From a checkpoint of a small transformer trained on Wikipedia: 4746 steps.
MLP neurons of a small language model. Each row is named by its layer, matrix (up: input weights; down: output weights) and neuron, and shows model dimensions 0-159. Each number is 128 + 24 x the weight over its row's rms, rounded and kept within 0 to 255. Numbers have three digits each.
After each neuron's rows, "fires on" lists the tokens most often at its 100 highest values on Wikipedia text that the model never trained on.

L4.up267:203117130117161149100114163158151155096135107120133117128107101122087118142142116103152104082108091128137149133132119093134149124132151113143123101153108124168118139118113093121150134153106150131144104161156101119129096171115116139125192141101125145130132170130099153166146142118148097123073138144162109177146122117088127148123131084086132116096146141114147133127151109097123149172117127171089085096136148123143127096131155141141126150167164151090137140150096131102142173106122145
L4.down267:123169171149131160124107161129162156103130125109112205105099128109156146086095179121090131112141071106140115152146148141131132094133128123166108159085116129081113139141116096138149133141142122123144151115127083102175096164157174129137127140135114130105125106134148103135128150107103162152105114061122153158117104088137144118130099101121126137087149124125141142161116162110128096162102128117125131102115112119148127139125078097129090109127109132153166139157138136153082123138137125
fires on: " ", " re", "′", " (", " sub"

L3.up31:141105135145126107121156124183122127144127144129073124108152090068108118143172117123139159126117073114132150167118129130118099140119117102122113134165194099147150164112141068116114118128148160126173127138182099109148156141116098135124161153156108101103091114161153108154125145141134099103131092121164101155099110099131154113109135107109121128091144129186141129131125128116129123095117145116102126094132186141121115128123136108142104162138136119108098141155148102166126180147154124
L3.down31:133168141155098146147115104136092127125160158096144134113162107128137103143158119163145121148150132137153139139107143132093119155137097113136121154175145163101114176120086114164117068152142117121128160106126093090155119107093092121097141145191122116116161146131115112148130123133157148145102138096090137157101117162136135159112159107118109105112176108163121126169130152122108162140179071091103122108127093131136082142100113127133101136103102090122146137105106138152114098121115124
fires on: " ", " sc", " Sc"

L3.up598:124134120105116104151149139126099117075147156141109149109124157155091103119114127113089146155079096164147135144165114133124095137133112153138114111115151103146143138126146126142154111134181177076135076138168131118105109126087123133133118134168162142136088156140161134117205124150105101131129105134134124107136144089088101076150109100129143125107176146129151148124145115120117129137146164117122136136136163137098143097079152133060148146132141133138130164135122129119166119082116115
L3.down598:129134139121100088105081148140101134112126107118129106155183139135104133131133118160099152132128093157101149129150134199118099162114098138082118131112128081130161130125127149104165102122133141142138131113107157178149121144052134133099132146132117134129128136116077129110171122126095115124160138129139131101125141095111116137157118129169155143149180144139123140092084143114139121113130111139134115102126145098137168105118151079129181129133089132145178090131132077154153108148159134
fires on: "r", " is", "b", " became", " as", "ly"

L3.up526:107167124134168122119146140143116131135205128151131121104133123099122137134137147161113190159136110085095123098149158135119165202116119119098184092153137153149108105113081101114116141109111139139118121142118087120110128165110121100126124131113122080118133150139123123132164154151142106144117149151110119129169131151097115150131135105162104117110178097136137135085138143152069144115111128104136107135157133149131116122153120104147157132091099147104107113112124107171115139129064156
L3.down526:147105126136153128105142113098153110125154134073155098077088105158137111146147099150121132136089134114129125110108159130130103076098112131128120140107136134103154137124154127136150163128109152128113156114122144139167180153121139131152122094119135158117130127079135124156181096107144168121135136114107108145109092136124146126100129172098095147119138084098172139146106120116170112130120149151135131082104149135135103159132179175180143123120158082120139115073134123105185163136141122
fires on: " No", " Mo", " from", "ic", "al", "s"

L3.up629:101149118134165053124138116136098106118140147150130129120125153108110113118099178108124164147147138135135110123126160188133162151152172128126130124128093130127124080108082125131155119122109143068128121162127140145108108134145127121109085128145103133145106166096106133140123073145111127181108143103117127141176121158104129114129104112150098113146171148157127134106113149112116097116135156085098140086108143144096124154119151116077169161101110144153130179158091131166111127128118129
L3.down629:170191118120150128083128063102099094125123109116141161121137114126155120128079088116140123162118118120128145129120159111088119144098136114137102144120150126108113093137130138161151095115145131112094142132114134106107118177142137102184127127202121139112100167128124165134157100128175112132078121065088159112137151133135166142117130117100139146171111124127121111099146152137124114095122132124144138132096138149130093114111148120151146102154118107169156129109165121174120133124130163
fires on: "s", "im", " tr", "ff", "all", "ust"

L4.up536:144134127137172135140156130163154084111136122118058110118150140158066145121109151146103114114119103131149118149103137137116150145150113173119117135134091112134137132116093101121129109135172104111128117108147096119082166122117196101136164141122129125134180132110110115113177116117103120160076091191129140114154129149104129107130106107116163120076149113133159189088127106119107139138071156134115085119137145122117141150160137107136146131113128130153145115135127134108129120116168107
L4.down536:108085134126161146163140152097132116143119147090149144138119149175138126191121100179151107137143130148113145112158088122101119105090142171078134082101147113103090158093108109099122110198139147128125142133125103129081146146099095139152154148142136139130138146131095135122075148137131170128107165096155126170106096117148115157099142111121107113106139142116165130121156105132148102127148104140144101097129115140126127159138123103123111125113100102166138111100093102174136128112157137
fires on: "-", " A", " At", " In"

L4.up208:152077141133098145152111126152132132166181127136102142085115121146103121166167135130109142103112103153115129152162099123147114175154104146153111157156150097145144135110116074122127117185106098138085152108159152119122120096143137116125112140157098115087141128104135119144157101135149117130123107162201150161123072144107130099165149108094117147147086153107154125111107141122123157117176123107118120125132164129123145123127087098128128118114105123099097107165104136171103133120144153
L4.down208:079119133110130109122162143176123155123079164131146143066170110091169144132149118117127171149149079119103073133150144115101119119138079129128112079174134170116152116105136121123109090157121130133106164102130077148140127139125121148110147133153102167140129149158117161096119120129152139113123097159097131142164129120152105102126106083115122112128133108119125111172091158152165140147114108121146113117138159158112108130169108148116094115163124156113091090121117143128125161115107119
fires on: " P", " D", " F", " Comp", " G"

L3.up609:128113141056147126130114111148102103052121141123100135132085131125072133118143122101117145142153104090158150114175114135140172135188162125140098110138109099174111146115136148122151103131121115116146112174140108162117100112183133103141121131168132153133113180140160116118108119145136122144118099126139095111167125110135111150071111130150132143137143130162126133136159106150153085143110135147106092093122148143125154131159096109146141131162129137084137112130136175129136109079141126
L3.down609:175132103157093099114115148125122117139139136124135124099128095146158138129159124158080137109146107179166092125155149158124145123159118084156181144120099112093081108116118131122104148097148153082145139103110166146115129136091114152128164136139146108099097137074144156118113109115187106121182102156131131140123126123134119109123110141125104118099138126134112150089081148134106087136125123144191129115128134155166158107123088171111151124117127159143128098154144131111108089125100119
fires on: " that", " the", " its", " this", " rec", " spec"

L3.up463:154115129075144126122135182111108133113105143132120114116097108171092131096119146113052097129106109117106101136128103119144126142105099138112143123154121144153135134149105123117136119164097155117148130149145123154158127129149112131154120109142108155184127145154123145145127111154061114129104122142115119145097142120108169085106094079135135108093119107096136169170147114128131121185109182154122118112156144132102145145059163126095134124182145134126134112153132173116134123105137102
L3.down463:136158149087087119154144142153107129130181114098118093077129149151119098144085125112126113106117099137160131113153124124162090074100105093138159140123097109148152123143165107094149160139130177113112131143103106146151105132101101154119138118104123141156108156179114166122093159200127148103129122141151113126121153091153157136144101134126132138146154105133099109133113146170105113172158158181136118125117136106123094157143111120096153156132147116080101128105142126114124117122106142
fires on: "ly", "ially", " very", " high", " as"

L4.up55:121148132140135116143163102115142123122120120109118119101145089152103079133155117144090163208104108135123153137124093181147135174121151182128115145140128108127136153094102109123109151147132160130125128133150141144146124122108123117120111141172124162112144108079138107170133128130083090128129127092138112183126116114157094127144088116127140086123165079170144091095112108129184122136157166099098111108123126123139173095121118143122105132122131118121090125170127134169140150099143116
L4.down55:126116141117106121147120079139142128160186128110146155088081092142088106157149132110092141125108086134123128140134100119137117182111172150117060154149131132111127172139123126172158135156092149186137128124150112110161129119123117105127128166144158157125120165136107108147170137112130120145104129110101089143100139127161073151100174104129104128124111091168107137177132090120141182130115118139120112121111117146139126120106126124098120146156127125107099153102140134152106160128149109
fires on: " ", "20", " fav"

L4.up507:162113122125180123115147136105133155114159137104119137161109080150097088161183119165122088163101096102121143116152083134106178104122124093142164122128160091164144158105104142132159153115160111119137113145101109112140154156116099121132176142111109122103083177119128114129141133125105128136121129123162173144118091100125091133113158133101130134111118090096166186128121160130110155130103123132144094133155119099110150096107095102133143148146141155088093101117133124119117147154141122
L4.down507:147151156104122105085122137150125106139117130128049152111166130132143106121089137070129120156147099119154175154156135144167141145074155118146125096122112140126135125130107158111125148138122163107163129084159102128122089154152117129161133110162114120104096155122130150134116120101101065125142094114098142128128140161094149120134138113123142111144150146122158082127126096100180121167133118111115129111125133112105122163099199161111131133111154095121136110139153120188129135115152126
fires on: " before", ";", " until", " (", " War", " "

L4.up504:122127116056108141112096093162124074140155178137136094124139114147139107142110175161093171134167103142115113122162148125161172151121126158093144098138097156148108172129090166109148118141164139124153084149145141150070104154146104105107134115111126134158157116139130151122090100132150132172173110176142143126120106096127116142093132100131095136166146125167111140128156113144142130132098164112111122120137119138108106113127133097133133128138106137122116146140126135121103097094116077
L4.down504:109163153146126120116115152145133132113139145136097169101160155088123145137106137116133135085110155104152109121105151113176126166110147096149143168134126092090156145125107109130141119071121094119138155099155121132094111136093088112139098147126142117146119138114101123109074142193135088133092133109080160124100137139119150160139077108101146131123141148163119148109108165099144137099064148119139119127120160144127093093137160141167128133145115135165190127118123121154143118128152129
fires on: " the", " and", " Per"

L4.up96:127142126155113122156122139163122164144148122111064175129095133140131120126153151076158104158085134073127139147148126108137147152129141188159137114184138112152124159137113088105131134138126164137158108083139100116120104102108119104131142163121124097122104137148137146141133119157121149150100148157129135108132090123111135131127053095160086117094084130148161160134152117121114072132136128111121154095143133153126152094099171100112113124114088105129102110142151148134138136113116097
L4.down96:135161160131103151138147104167108113113110139078104105167101131155126116115149164093110133139114118133112107123137116123127153145095140127105108100161104145157073157124092162182149109113107176146161127134112122115139111107120170139125134144096154146142113132106141128101136078149142133162120124124086135139157079164129075105127110090144122110157152139127128159208088162131108083135155106143116134138143116123106159122131124082118137104157132096133145108137182145123140111121120094
fires on: " st", " sc", " be", " s", "c"

L4.up560:150111125188152116137138103125100097171113134130134122087156089131116084145119139100148112124093122107116116087121149151133168095149132118127105120153164058116106127079070090128105127127123167134149133144149119147121130141107158104119165136158131114096107189118147122155108112106099127101114126144125152114135097134127179131118153139129093127117099129162138139143120133065141137174168129135087084128115105145108135107122130116137152126162097132135136135181109143132158159132089109
L4.down560:117117133126129105141141109128104124128149126101085096107110110140124162149107143121120146109140176176166125106119135165131119137114150128126134114114113134131135174141126135135159148105157136122131078153122132106112095107126116075163125104142124090165151147164101087132168123157157089175110135087047105115131087119128173130148114152126104111139146093164153127159120122143149127126130126079116087118115129087134164115126129150122169139133166067175138110128140139159126121119168102
fires on: ",", " film", " song", " series", " area"

L3.up359:133115145143132108118156172128161107133176175130108119079138116136100160112130147121093126138078114137112162137136112131187166120128146187089156135152131119102114123147093105138172123175127123139147125151104116170096092098150152123101149118111173104130115114104119110121149141113116098145114166117150153142117137131119122145119130079138086122076106136169151141116161122088146079148111129149157136113140143130138125094084142127121110135121081116097134111171101160143143117087152126
L3.down359:156103111121139123110135117164116131173136123139143127133118114149099107224147101147129093136109125145133107120110145125118177142138093111148092123102121097164135116105124133103111142108120149098116140104157156120103182175124104105141111127105122115137144149100110119147110152151114126116111096170121112098141104147141139110170125138095118117117153154143095150118122129154151151087133155126144157149140107172147102143147130098136126066163174109103093138084154098099171093157096106
fires on: "C", "st", " Col", "B", " C", "b"

L4.up377:118118155134122126127093102117049169108134153116129162138089089108075146147162124125099129108087131119156141124109138090103127128129135101171184144146127088114089132108127112129146098134128153101098102113111109131083111118157153133151144151133106098117103138119135152153170111124162107137143140106145106138119127166135127152121115118136105118108134123154094120117147099089115097147111154146122115085171135178090132118072093178115113145091140145128154173134127122122159136110173131
L4.down377:107085154135124067114125146132135112063109107115180133127106164120139157111105147171113115123101134144128127133132128134137117118146122156111087113181095138119137106130162124100124108082151146078122136128144117121134112132119097145146119109136108136135114146126112132124118121085123170136147092094136162140121149108148098139131121145098128130141119168139095177080154116148079164132150154123155136109164134195191128081113129119151118115142146090158157152139101103109120156170124143
fires on: " re", " tr", " am", " m", " arr", " im"

L4.up274:120092203144164136178080141148127159147160069128134136103118126115089147125152127156119114136115108114155152123163096111130119124125142134157128108108160109159127106125108060136121152166103122125124156146114178165100084126146126136118097130170127097098085133104150155131122093153108108145131106091141132179130105126105108117094122126136126117150115148110119123108148133072126124126152148127127115108098161151117128131104116121153098125143076114118152097113170140158181117107128135
L4.down274:131103148123159191159124141108185144136125141141160111117083159142150161128157155138129139105150122133103104112113124132138129153150118114166115116125141144160159131133113109140154061161126084132126171168116145094110158101114145161123139089138104126099149136107146154150129161132096109129124151094106087162100112144096115125125147097129153087115125148135121147157103092104107134121160103087151165141143139138118089153164121142102079094133111077100141094086162135131134126128114103
fires on: " p", " h", " bl", " tr", " f", "d"

L3.up94:131120144134113127137154153106137163113131121114179129111100154123138140080147100119091130084118111105116162143114125089129137164176131117134129119136134133151173137092168130128139087102097151136139063115127140124126130091159103115116126138141143134132104140101097106072140106115135145172170183110137102129111155098099143121145132131125133113149131144117160130144118125145174102082163162087153127130144162170111170112095160090124121164127137123097116116154087156157155117080110146
L3.down94:159190143129106115129089150140115078142109130120129126148114121142129136149098154138103113118119125120150171109141138101140127159126131114092084090103114125125096084115124128156104119123142142121126156171049153163135164111164133108152104124084152129142091126149103108123121118103117137128133122179127116116104156086111108096148137153117138116136119115117102139121139112122161174151160127170104084136110067149130153162138142162129186134134124125174131134131187108103131094130135148
fires on: "ir", "ly", "r", " were", " well"

L3.up26:157144135109183149128137124100116132107102136156087088152110094131079113099144077125109093088128100115120172119131096096129103123143126167142113137130140147144133113104089108106127155120122155134111129100151123120128154122137149113097100162129125108127131154155146114168103123135105106108096125123157159132134147146077138098144127148109153113133099137139191154118123138056131106134106114127076103097122145197108164135116135158138154118159115108116153114189134142097139128117094138
L3.down26:111099137180161160121126110104145124132105099109131095151106099143128140115087157165122168114115145146147145057080133122097084079109163155147113162089135134134089087119099124134135147176114128171095120147122092118102143140150136090139139143116162124149094152142111090143138143138130158108116137115139137123119113143109144119135121097090159137141130114158145173114144111076092141151120093137105125145143120140109116153142112119171086156137126070148148133120094133131134171125151132
fires on: "-"

L4.up294:152135110134152114133172124203146119091142119130136138127121106093117131137108136123103155122202084151105145134165133132117170145112129124150113113107125120174142104051120126123126130149102110167171142116134133125134140095143163089154105128125113114131141152136133134134163126116143131120128110174132096138128095104131082105119142106132148152140133124130202138097145118117149100141110125148136105078119158126122192123099130115110112151097119157121067079114133113146141121095148137
L4.down294:125089160144144113133136084134107132090145084134153091089129137113106134147208170138142093138138113111126192128140132122099108110149155195106107154129133137179114121098148126152121084126108141139097142144103122112099146141117123139145167122143137120184059131147112116118152120136141102124158103109121112161109127177097112135114161111152106116099105132127147138122128097122150161151132144116091145096098139139156099103156183106109131157106144112122137146150132119114103115123111127
fires on: " ", ":", " two", "20", "′"

L4.up530:112156160118101104151158091157117106151123124133127097106110066110072138159110150122118115173069126107128132106146116089151075132129160132142138090162143077161131142162098127113146054145119144121114109152120139159084125137144134112154197128088118084112143144112140139125137149105123166103136102121161141113129136124150129162096136138150125130091097159109118143113167124098167107154120158125141116134134167135132127104104120084105122154130110149125134127159118114137120138133152117
L4.down530:120105133183116134145152072140179105163143131141177134133161147126128121129127113087114130095107152142113145120144093136144137094082153147133128172129161104121144160160129106124116104162090117148100055160135119109148156137164145166119128132147116159095098118112136139136132080093138133136086142119170137137123120156105145144124139133151115156194102112115102108165120115122139155119153151088081145165150110161130096134115113107120111127092137103124134082123111132131102114126149159
fires on: " trans", " re", " appro", " im", " prom"

L4.up350:153159143136107120133144166143151131140116138124128148130132100098069122104125123138115142104107127144137090111114105135184145158127109097140116154144103057126132126148129096108160153148140157093194088144165147135166126078122141122134114116114102112117170120106131110141126123099112145148148110118171118148131141123133115132106118132133121115162116112147164154118147112137129127193134093093147154114115154134099111103053149124096091117137142130099113139215124135129106150153146138
L4.down350:081125104091117131140135118133147139144159119097138110121131115139136136171168119106169125156134141142114141104129079110124125098151123059136134096094146164140086134124095159148107142139113131097064163099122124119120110116123118145145136129130098160131116148133165138133141128129131153120167140136136135171150127125151144155102135125123073135187104111109135103166166147184141137104163139123124092102138104104151126092144163165131129106111079124113124165099168157125117098163082099
fires on: " P", "od", "pr"

L3.up625:110124148085159143101133137163150123125195132137147094137089090128098142106137098111074092134137099115140113107134084101139128117176177121146111124089109090133143119122113126132140139126151171121128123121149154137135143149107129117143115154141126119133163164126144133171145141111090086142128128114176173114137124114097138132142139116130128135157142132086128131141126127080086137110103140119072091151140150118084147099139167158109185150137122107083161148112126162074116116133142157
L3.down625:095104127102168145120154112137157127148121145140128099147144105122163177132066156126084132135145156155115147068138154133137155095120169152116109077114117137155131124106110083088115139143114126141124163098126100123129118111136108073114159135140110106118126128145135086133109182118110147134143148133110103168118092125117134113153144087093147173095124087163124161118135118128151128110144121109156123118145068146166081164102148116129146140157124145150151147132108110168136159115122092
fires on: "-", " '"

L3.up572:165122138127155135124121146148139100091136151142150184082151118151141144128117118098115115165093109120142131156131160164117105103078110110165124150169104085120136134164135107152134158142108137165102174103125148164128130134095169169090115114172123113134100136105148094102098127163097146156096138161125134127133064103163165132097137159139183102148147152138124135129090088107119159138134145082087123127105130124100132129136129082112135142140146145116101098145136126122125145143107130
L3.down572:145132121114106141118122096182129139149122127113160135111133129112130084166133165150127107095159155135140128143108124148142112122129140109097099117115154127082117120104126108146118121093169118138081082139113128117135149138145108085166123132139109127085118166127199173160135137130156127122118118111142113143144113063086148093106148122113083118133131161119106158162162139145154160132126138129163152152100164100131118156145179164140146121129133079128118130119102074145117118136095072
fires on: "ic", "\"", "t", "al", " album", "it"

L3.up503:155100142123120132153172112139166148105166164158105098122142150108138167132104160126111130119123128122156128084130117105147157151116116148142129137102160123157106102101136095117132124153120099114122132118134111108129093184137112155112116220171118124137137158168115094125085133119120119128113121147146124171144158075117089125123100076131119109157178112129107130065117099137122159114097157116087117147132144129099150082115097130165177126117123120146119121123092125135127158140121134
L3.down503:145103079160154083183157125131119104143154141085142123114140127162122147153110146124127108125086109143128079118102114143145116160161123141136147136115097152134140179154128111131176101133141203126110120141111137115130121133123153171110160118115137132141122159143105097153137118074150095093125117134134107137101111159125094133094166121136185108088115175147135151131075129134122093148142158137124138155102124114128141137132135103127098105116099097095126114178137071121143153102120136
fires on: "r", "ir", "ri", "or"

L3.up525:153108151118148132111148157155051129130110131133093149150117083110132128146145152099110132107130098133126170167112128093159115118113123156119123125081137126168146159103140101129098089123102125142120102149139129119076134122151141119143117163147133160093141171158124129153133113130113058135119124185149114158124118137092132149106094079106141116144102131157159145108133151072091118127077120125149118165103149168109142120137121145125128141168113118084101140124117165113116158090146137
L3.down525:129093143131186135095118090116152105131136123122109120172107130115111105190104158159098126158113108113134144112141135140132105080101154162124123116125108123098121148120098104134132114164134106137125127162125053144112161094165167153162096151095151121107120125141124149129122145101138191136122102098126163163128097154109133100119133139086102121152151133136160156109130136107099098112163092139142126114138147125116158126113130101138145152168118074172154123087108119168119153124127160
fires on: "-"

L4.up174:130119122133133146095116107141076092146152122148138150090144093116089096112141138115114126172117087127114117149129127176102112102148101125111138106118125136140175169159123091139112088136106152127094122153158133146069135120133122120126151139175149135127104134160148112175124110167119136150187142095168149128112126108088166128133135129166122117131146145076167144125126126113119122122110133103122132097123195121119094141112152109157116107133128134080114134134160132155158078078131169
L4.down174:144104140066130129170128127118086142146123162127145142085151117107158135127138101144157102206081104151152110168162103150137133090104108141137141102186108122140146149132147098097126159164126116153137166116108123098099114110096083106123135151104115158157133136092119112138165126114122128101118067116168149126153090142105117142124110145115160070080140139127152150114143141134140143102132152138113155102114153137115129150150126117151163103106134155133135093126101138158127137095109114
fires on: " c", " h", " sc", " pro", " pat", " r"

L4.up402:089116131072112101133135203112109164134135163141146133090043115150166128110079136096146104106151128116137147122128129098163106128139114133173155094145106129147116120113139128138138122145127141132133123112118130106125076143151113135111181112103155163099097170123131161087138098143112164123106076127136094120145130124111121109138140150145082141124096141107143107115122124140154118112157160148133128107148182168144167116112155112137143134109151140081126148130114164118101128157145113
L4.down402:171191106128103107135123116140117131103134113128119080116179111121121120141163089135149126149106166115111143163118164117102110100134080146128132162105180126152162110114147133146100136075112129121086146085167109131119119163108170122177144133144126100131102145109120172150117130126119124156142147109125184103107125117108136102133115134152155118139093146128151119126137098123120150128150138173141122156115093096062171115121140131141151131157151076132094109148146118083112149138121153
fires on: " be", " considered", "ve", " even", " also"

L3.up249:129125123119120128082133146150141147106158145136135158120104139105135146061119116077128141112124125142163147129163083063163174155133134118122130127094089133145132117154130115131111108134128186133165115104164160147091081156166130088164129135157155156114134115117125113149120110130099093139103081138128132114151150133088134107111102124141126146151196141142097108091120113092152119132106135092097121117132147128129138133123102108118129133117148153092178110176114089150143124091102149
L3.down249:164131168130094101111150114187151126123091105112153074117153154111098100132126128131171065083103116115126090154100136110115101144140166139162164136105152160141157114099162118119155106112119109157086155138146105133166155133154124152153158078108143131161131169112127137134139124126118124139115129095107144128114104119136112141133127132110133098087135130113156132151141132149086116176171154126116161142137125103140103135131115092128211141133122111149140151097118147121111093134107102
fires on: " of", "el", " to", "r", "cl"

L3.up137:088093079121118064148112106069123131144153153120147134125140137080160117101152140113117168069151135090120129149131100147163193130141149131114186126120073114123109145098099106113158097124160177119144123119114128134146147140177085122168123117160127145106126124124115122132109127118116152134136133152131173120131125171118151133069159129124112086135136136123153145126113114105125140141152131118133097155118156133120102118157157132141120146131125159130104106129141090148182167118105115
L3.down137:148111135115099151122130116130123147101099159152102087095150094109146141120148097156140124161081093146080126123138101136123137094140118101154140140096113161121084123098149122168142129124099161119115120112111107110139142131148115145094182161146121094120163084150111095106139131163110150124125153126174137181132117129165077125136134127150162133111126112123131131119157112124120153141175084156135097126151115141143133110128116163160179175147121100162112159084112120103150164107113079
fires on: "n", " to", " occup", " of", " den", " |\n"

L4.up193:155102107132115112157136150134152114132150140144111160122136093096098102149091122134139119109092109149153183100119086144172139129170118109159119133111125080139152127114145110087133167089127111108112081118125123166158118160123125081141124136157136090089149132158106115122136110125134107117100149136159118128128152128137120087183120132125134144154124145083207131128145118132125109108104081125069110151120180120084137144131115133143093140172106115129144087134128134126178115115124117
L4.down193:087095138088142151144134093155118156109129130127105129140131097145120133143147133162147120136147132126135112148120108103093098162111103176065107120119144165163112146113116120119121120152130149167137134170111144117107088136107104171129080114161095167144088134123135106122152153129152143136105096123106113113114095155097120143117111121072113108137082153164114122137135130122163167130123117158136140097108102169155154127095081133149187174090123141144144122119114191133095123133153123
fires on: " ", " a", "|", "–", "-", "."

L3.up552:155115154107152161102139149102121118131133107103088131118129104115125106150149188071139131115143118123100142133136120149133151154086171162130102085125146097103139125123115144145143144173117140107179123166162094115101134126146094072098118141153135147148106144142137179141112086158118102153115127169134100128112063138116127097126141090165132098131093125161122101115164123117138099128120098112154129120102118168134146126075107117102118118119143141149125138108118183172094120102131126
L3.down552:080146120096101155103134137123130150160131144136144108101162155116144143130132156134125144150112150118142100199152136132138153090074139138107088177081122133111125136134117080109152120155136099137155095104147114138134108122169108136120087126122094131129147135098165098118094092127141114141126130174129110122156142150143116103135121128144129116092092114131088125100164133156145148099100133168149136128114062175167092177107160129112131129122122143143156131093187157113134116113138114
fires on: " the", " sh", "p", "20"

L3.up441:120136124152108113124112140132119105126110155152134151121103087121151105100123118148124155174152139145150143159143098139146113137155109142163118121143119090223143176105149106110092093132126153157154112106189108155120080127121100124133140110121123133131124164112101128119105138160086143139098165146131127132103092120117168100123080132126091162101118163135148133092124124093164114107103128112093106113136143128147140140086102136117137109127159116094120096180134130119168176101110113
L3.down441:111128108134137108167097142104107141126079107107123129130134147159087108184119132114135122118103110114125106161080125135123125115132153087100105163173190113116132156093123109164154162123095149138153133143137072138106165133100119161120134161149121144151148149128116158123164136145147172148177082124102122138117135132169123109122145138137105142095122098148079107117149097153151086092112095131113117126132157096156094132112113117103132092150110122143110153122176167143151106151107109
fires on: " sc", " Sc", " sh", "at"

L3.up75:120125139176135101093174128141137124151134160159119140119107150073128092116141107119147141084144115153141139129172146130133095155159119161169122170118172096208133075089103109123160103111077133131107112096166154107134129159141121114131106103111153156096117168132129117105094112147106114165101111119130161117135150139144150089122103132121156136118169182134124142089118133109127127121126156139128133134097134145091145120124149102111109128101131097112116120160132126147119166182120140
L3.down75:130087128172138136137136089090140144135127122103152113107096131080118159149128140158170134132086129060138086123124154128105145119123089160096111137138093144117100107124119131150104098144120136172167171126148068190126127129142131087116104155167150105157125130142118131176132117097142144147097165072137136092146135111143149103146089103119146126155149118123106117167130151146131092166164101156126145132146122151133114112129111145155088127121088135122105143121096158126113144125117108
fires on: "c", " Sc", "v", " Th", " Gu", "th"

L4.up552:135123162120166098153139125120134121118119149114172167129140126102138108103143135170112123107073111125159139106100091101143204106148134140126116093085136107098136096143083119105149154129134147103155105139142119109134147132139140095125143135147106119130163123083180115117138134136104115127169137120127078141142128128158165156143118131095063139116130190180126119130119096140171130120142114079122110109136155116102095153105139138088111141159074136105144146156135125165152125119131130
L4.down552:109139121118135079190102099123144113094131118129149085148119135112154100127127140149131111164133146165143141119177098150103153129135144144157106100086105121127113073121124116125094130079165113135104141149103115124161140095095111103126093117113096159114125161106158135129181107127139147127129164131121153117135124149099115147131166143151109087111120136193166102120138127152133127137100160178120155149132111100142127113099116119156153136106095142134137145145156083137073151158103085
fires on: " ", " P", " M", " m", " resp"

L3.up634:148134154161146128106110133133088081133120104118126091139094084111101124143150106130137108134125109118126156135127093185112151138144173089160119106138153119115115119133138124141126145114152100135071105165125126154115146124131135118127099120138108150095098175107187156139118114143116114156102097127155159097152100102118146097087101109142148104130160126110152134123168152054079139175135134127143092116100144136088136125087125109136126120140106153070131130114094112144172106141147138
L3.down634:135090150133162179143095077123134161135130105136108115098110115142138175137129140127122088123100180143138089131114106137142141120155088130095115153121174107134125153137128125166154126124130101105159107144164086106100141099111112147136169145118112100159116132090103122105136120125139178114181111128119109161185118123163129104137177132116098123107122151116079162139091110150153093130142133124085187118136098117134077151136119141122082124122145115148120155136125121114106127141170123
fires on: " h", "H"

L3.up170:110099149147150120125107182166122171090135171113114151157131130127135165127087178098101129119091107093184139142135120108131179119123135097126115142117118120165170090159140100135089127150122142116154107137147155138126160137159108114145130143134162150127107147134177143135129139131141124150118124141125099162163100151118100171145142110117146133120122147138149159102117063110131092151102136139108131088148117144102139107126117116096139119107110115094168052117107147156144117128167163
L3.down170:128095121143113139142098113147071121126130137084133145138122156151138164126107132162147117115111133122164099136108136108108163161060148109173140185156164151142118093129123147165093139192117172144118124148086172140127099113128126103079120122134120165126112135108113088173124130128139107117120148105141139155108113111126129098149121123149153085126126154087117087127141141146115132144163093113119152111145104124112128162131099130107162135074138155129113137151105098140113135085177152
fires on: "r", "ab", "l", "ar", "st"

L3.up150:125125129113127131133127129167093159145158129108107135105111105151152120154129137157155154164090095136165154146163112142138120145161150143168154129103114146132119181156133122097166080108117167094120082124126132095067164124116095138194124141116134112115120168116122114141136126116113153163102145094178109145124083074087133134102117100126141161101151157082128145132115143121097126121104146126106107120143115140114127106113178129093125134057123122116143111112100109123144123120102117
L3.down150:122113113127106087149123118096139101121109114155130116137129112113144134100094110104130106128141195157121177126124156149106148105095126124115089114123129138128118113098125138146084174068154109132137164129162146180174099141119114172104107152148141136128088152122138114084103129093142105104177125169123141091156100128173130123110142149112134144134118120127129108110113132125141131109146090116120113121115103134187170197107096104153169114139168159138123121148177142123141112122125123
fires on: " ex", "-", "r", "ic"